Part of a small language model's weights.
Size: width 576, MLP 2304 tanh GELU, vocabulary 38674.
Architecture: RMSNorm before each block, learned positions, no biases in attention or MLP.
Training: a variant of Muon for these matrices, 1233M tokens, 4704 steps.
MLP neurons of a small language model. Each row is named by its layer, matrix (down: output weights) and neuron, and shows model dimensions 224-319. Each number is 500 + 40 x the weight over its row's rms, rounded and kept within 0 to 999. Numbers have three digits each.
Before each neuron's rows, "fires before" lists the tokens most often just after its 100 highest values on Wikipedia text that the model never trained on.

fires before: "\n"
L3.down26:503493415517458502454514483434460441473479503498544483549483591481464550547519532513459516566513435530534518534466490496542469570504497498506476486451465506469515522522451533552568531489452511486515505459503488489538455502527511546453517453452452488456463479526453566487466471529523538478

fires before: "\n", "|", "-", " |"
L3.down1022:460471557521498568525422471506495592470469447522507484499511531454432505444423564457515506448434478426473514529521581455495574501483475528477494488500556513539460459483503462513553476532476446527517477453520489558477501478543543450626488470514547515473478489443540515540489520567527511470

fires before: " |"
L2.down1513:581484478485505412551533523518459499516502516456477563581543541504468527484549461518530515485475508478456513612458502541438499493487531504477503515512539531508522550493508445509489446525395483526610582504455496404569500510475497446508453533485481506524499498579488504483447476519580518571

fires before: " |", "\n", " medal", " –"
L3.down46:515488513480493530477564609501482592404525495519427438483518467539451518552489464500553516497474539484466526526503511520574509431472473544544509470533526470481489508467534506460458467472544511561521475461501472430514514507444485506529507496519495521468546477399532564480465576571483542441

fires before: " |", " in"
L3.down2249:458574506451484474512466479529453440487539484496430483462542498541550531535468518509486471489512603435527452569545497564481556521527478509437501569513503517543517451595487471520494482555491477502464551576459491460508537458556415542486494452538505530498518472524447508518475543533473561451

fires before: "-", " -", "\n", " Rochdale"
L2.down304:465512539502495539532472493487511514497504495505536588560496548516537460492482457577496541483463508485544507471529513472503470562504459451514538517531447499425523514528478480512488618499511507542485504563504480517458416491491429539537507534518513514508459538433514465532479506554589526489

fires before: " |", " –"
L3.down1534:567451499548488438520503579451468537479519534494514491454514462452448543574633481454495608495429498528490542444466546552474464491495551448494481523609519491521527460420456543537532526553424446469534522492431546483502457503491512477521527527507534523498515466541555421445527470512497500596

fires before: "\n", " place", " |", " dash", " split", " shuttle"
L3.down963:510474546465557530538473484544525524555505527550502467525508439540457439451471425528477479515472444481500547439462513514474554507528535541494433531510459583459511510482498458481574495537534521449511449539470567481498562462589455502489532476489539527566538463543491464515527519537481492380

fires before: " |"
L3.down1933:497490452597471454470479434515464532547539491526538484504451447585520412522503453523446502500506443529483464488544509461535570477582523458432523488511510524585507458474504514476500517480435539467497511500525525455479480495507515496461448501535441484418511557523510557497510553541509505553

fires before: "\n", " |", " —", " "
L3.down2214:516510465460514498465521581561536504430517439544504457459507430445499496429438476499482516456571536535595485516539462547472536529465500494538511481498550518507474526510517478523548514488504621489524548472480481443466495500491554482556463519563515425448533562505505532530538541464498544487

fires before: " |", "\n"
L3.down1924:555522496541549500504463483467452534562488534446434508598443486503501563459497543535457536546528521539487487465527491458447587432464465529522507493497549462457509505466551440548484482494489452480499543503494473484512510507474533471464533551576516512421455499550458460479464493538432473535